config.toml
hidden_size = 704
num_key_value_heads = 11
qk_norm = false
parallel_block = false
init_std_qkv = 0.0195
init_std_down = 0.00283
learning_rate = 0.000441
lr_head = 0.00434
decay_fraction = 0.771
doc_mask = false
z_loss = 1e-05
MLP neurons of a small language model. Each row is named by its layer, matrix (down: output weights) and neuron, and shows model dimensions 112-207. Each number is 500 + 25 x the weight over its row's rms, rounded and kept within 0 to 999. Numbers have three digits each. A neuron's up and down rows have the sign that makes its largest values positive.
Before each neuron's rows is what it responds to, as a language model described it from the Wikipedia text at the highest values.

Responds to: Cardinal and ordinal numbers, whether spelled out (ten, twenty, seven, one) or written as digits, in counts, scores, measurements and ordinals such as tenth and 39th.
L2.down940:544487455479507489468494466489441503472506482519497470532506471526506517493485497510441528476470486490515450498515489496491500496461506462520519479532517536476477530506496490454534504514488503518483474486535511534516528504481497467458499522487526485511483499482475515504482492529477457513

Responds to: Inner word-pieces or digits of a name or number already seen earlier in the text, where copying the rest is predictable, e.g. Wiwcz-ar-ek, A-ber-deen, 1-8-78; also spaces after months.
L4.down632:485530511506497515522511491492512498500476555547504474479473524507518499488480490488474498487463504503524476466485487501488545503493496495518437484490478497506480471531485474464487481491486504514473447496514499485536516480505508490440485492533469458521501515479512455517491486480506490494

Responds to: Token that completes a clause's verb: past-tense endings (-ed, -d), -ing, and have/had/has, e.g. "lack|ed", "average|d", "it had", "drop|ping".
L4.down1822:503472492542500514526495456537499522477519552464499471501471526534522484536491530566470524505481474537483501501480504457453477466473492532529514477506523494479521473529505476480538538504509513474533472495514528499488461466525478526453473506510497519531494512498505502508522515460522476454

Responds to: A word-initial space token that comes right after a proper name or title word, mostly in tables, lists and credits, e.g. Masters 1000, Hart 2, Lao PDR.
L2.down1746:500512530519502502561506488507474503512510491495513441518477539508508483566476513498527482525502505507438472481475530478480470490473519549496541460475511494528521477508500529528486522474520492514482490534512504448494457479503459439462473495510437488521499495485545529537514470511441492515

Responds to: Fires on non-initial fragments of multi-token words and numbers, such as Annivers-ary, Illus-t-rated, mercen-ary, or the middle digits of years like 18-9-8.
L2.down874:510430453488500489508530468503484508490516522511496520527487517489477477489516497532482452454510490467515553492485486558448500483519518532512516498541516523507505483499504488501532506468480503484478458471466503512518520501522486443483475534508457454482460519500490541514515494474505498481

Responds to: Word pieces inside longer words whose ending is predictable, like e-as-y, uncom-fort-ably, Pa-s-adena, and modifiers before a noun, like commercial successes.
L6.down1723:482500493472504498503507540480524512465482511493492525493519508466506513472514495493491493487525513483532437487512519550486510503491499524482529445489499529500521460489507548526493504518458498529490488500551454493472447527526507433488520529522482499496509511538542480484522491507442504514

Responds to: Word-internal subword pieces following a short prefix, strongest on "able" in en-able and "as" in e-asy, also en-orm-ous, Race-land, 19-th.
L2.down1018:501523488534514512449512490492552490487467500486477486525524482496504534516489499487492465445488508490540507515497545488506511514454512508529506518476518498506497511521502523458482479487513515473506484460507494497458521495485484487469530498467516470523502494496521482483527499473495513523

Responds to: Tokens right after a digit, mostly the comma in dates (May 7, 2016) and thousands (3,000), also month names, -s, -rd.
L2.down292:481490491489492525494510495470480499519515478515511490523497523511512523528491517505477487518472498531536495472548506521471481487517506484512505478531510506481504509502474461525519532505505540526568488477533492535483503474519484518500519486537485489484475491503558472535457459488505524532

Responds to: Commas or closing parentheses ending a long subject phrase, appositive or introductory clause, just before the main verb or subject (Landry, became; clostridioforme, is; Back in China, she).
L6.down1790:468497557522483473457495497501470473443493502489505528499476527495516547531503486467492524502489486509514527528530517505479536478491495530553522462499463497466521487504509513496481443526488488482470505506485521472468502471511500501486551516441503487491553484483534495521492519515475470477

Responds to: Digits, pipes, parentheses and spaces inside wiki tables and coordinates (Totals (0 entries), 118°7′, Mean minimum °F (°C)), plus scattered mid-word pieces.
L6.down198:506533483493532490483538492500520495450492539500511503505491466519514486508515470519462500514490544521491504484509510487532539455503499545483464511494503524521523502518525460469466472506492493448548446483499523501514485500492488488508504496530500540510542497508485591560452516494529478538

Responds to: Subject pronouns opening a new clause or quote, just before the verb, such as I in "I just don't like", He won, they defeated, plus infinitive to.
L6.down219:502492516521510467508447524529497497490487508479484489493505531522477528494524485454500525497484471511538545473523515497504503489473508502518485533536493544511485484490508464509530462509495513473531492494486485490505475479494475526498444530500444501504464488498531535513505514507500503482

Responds to: Commas and opening parentheses closing a finished clause or noun phrase, e.g. a comma before and or but, or an opening parenthesis before birth–death years.
L4.down661:516512485459513482476491528507576524508419471463477537502496464535510460477479521513535480496503492492461527522532454516465496509488500493476521503457531452523520495505538486457544512496476463545500488485537527509523492505485472516525539565511472490493493469520464481502539449518529479482

Responds to: Subject pronouns he, she, it starting a clause in biographies, after a date, comma or that, e.g. "In 1979 he was"; also the he/she letters inside names.
L2.down1683:489507483510509501503498545492510506502473502509478495500478490500514505488503499499500497461530489509514498521501489507483508521472510514503495499477484536487507492523494504497520493498485517495515469515483462526487501468472508487499495514530514494486484515502489516498498554539489507492

Responds to: Apostrophes marking possessive 's after proper names or nouns, such as Sam's, Dylan's, the ship's; weaker on mid-word pieces of names and digits.
L4.down94:509541547468502478495489522498504474475506460505490475509477510537521458505481442534490502485483481465470503528463511487448498485548504461491518489480465518512492480494523464528518495480484520477516479482500514500498488464519475533534482522558461494507457482499505516530482461515510499512

Responds to: Main verbs or verb endings right after a person or team subject in biographical and sports prose, e.g. compil-ed, had, pick up.
L6.down334:478536530461501467522507513502511479497479475539491462484464485511532507523490486527497505524516522489490495508497513499483451514509475535515544459490536479512525483488522486494544554495487536480471461499554542444466479450485451485518533531475506514546530506508460483513505492504532491493

Responds to: Short inner pieces of split rare words, mostly foreign surnames and place names in lists, such as Ville-ga-s, Io-an, Lic-in-ius, Andre-ol-li.
L2.down1784:499542463437504499509523526535489484496503521487476509534527516471486503469492501491512499478483476509494500500498421513533510555496474516505486486500521509487501535499508498490507481526467502502473512483475465500520466508534507551509463474481530519520485503522528513543465472456544482528

Responds to: Inner pieces of words split into several tokens, mostly foreign names and rarer words, e.g. stru-gg-ling, Charalampopou-lo-s, Skywal-ker.
L2.down866:516522524512486492522508533536487517498507503495493480487508486504493516530462461520507511513507494477518491507474490475480517478505510493473535469566507484506497482500484507533486522459472520500515504506537504508529508514489508470527520476503502501521540512541481477467463478521482485489

Responds to: Middle and ending pieces of longer split words, such as nu-ance, eclec-tic, imp-ress-ion, with praise words like talent in reviews and some of/for/in.
L4.down1399:474475526532493546510501444499486495472480473508501468517486520498477492506443515495539496502457479525562521520480540513554503489531503502500494531487519528459480521496486473486501494472497500496502494515520495510485497489535497459516515480521500461534494510515551493502490508475483519478

Responds to: Opening parentheses, hyphens or bare spaces right after a noun phrase, before an aside or compound's second part: "switch (for", "parking lot", "play-lists".
L6.down248:505509507484499499489492461518469475467519534458504512541509511499476518517505504455529501516478500493556474505497471504515511490550470505517496502538506505520509470513503518509507475480485507495510460515512524509500487486492476536540535479467503523504508490519529492491532476523512505480

Responds to: Main verbs right after a sentence's subject, usually a person or organization name in biographical or sports prose, such as lost, announced, became, also; also line breaks inside tables.
L2.down896:494501491534457513480510461530504530497510483457509497507485513511510487521430522429526535487495460553498537521466465471505467539512474499508552465474523462504485487488512462472493497528451480558534480485507503479466476512518534540541512514532516529551541547471505509526482514522507506483

Responds to: Leading digits or number words of counts in sports career stats, as in scoring 5 goals, 10 rebounds, 83 runs; weaker on nearby connectives like with, in, won.
L6.down52:509507543516467502494521464505527507470470467470514484548513489481531489534545563504521519523524494514525493475499461543550506493500528539504532493500497468523488498497550493498468513443532491497427470484470504517503492497500478504527529479477530496517512510516530452550509455492496514527

Responds to: Inner pieces of proper names (Dis-gra-celand, Yes-ud-as), digits inside table years and numbers (20-1-8, 2,9-34), and colons or commas before listed names.
L6.down1580:539478543509515506489495506484490526516544479495506534500562511505551477455501512512515534467510494538471522527517518469554526509555515497498472465523522514481510472512494479469496479487454527488500560457509539532523473531508497491500493556488511480516511486535471459516488555515473490454

Responds to: The comma, or last year digit or "s", that closes a sentence-opening adverbial phrase before the main clause, e.g. "In 2021,", "During the 1960s,", "Typically,".
L4.down1610:483497482551469517474553455498461532503504536483523490478485498531475489466523527524521503501488515516568514495509490481503478505486466470496453496502482441488489510502497516492515467500498457496492479521518503524506462502484515465508450484484535478498511547504497537465505516542466504521

Responds to: Digit tokens in the middle of multi-digit numbers in infobox coordinates, dates, populations and table figures, e.g. 3'8'°53′, 1'9'43, 2'0'4,398; weakly also mid-word pieces.
L4.down1415:496455475521488448505480483482513521518485494504469531510505471493480533444490523521472486472487453484485481441500487511462518511493469447516482489498467543486484531475480504500538491531482505539501503465523526526485525542507553440479515535535495492524498541485484505488499488501497505460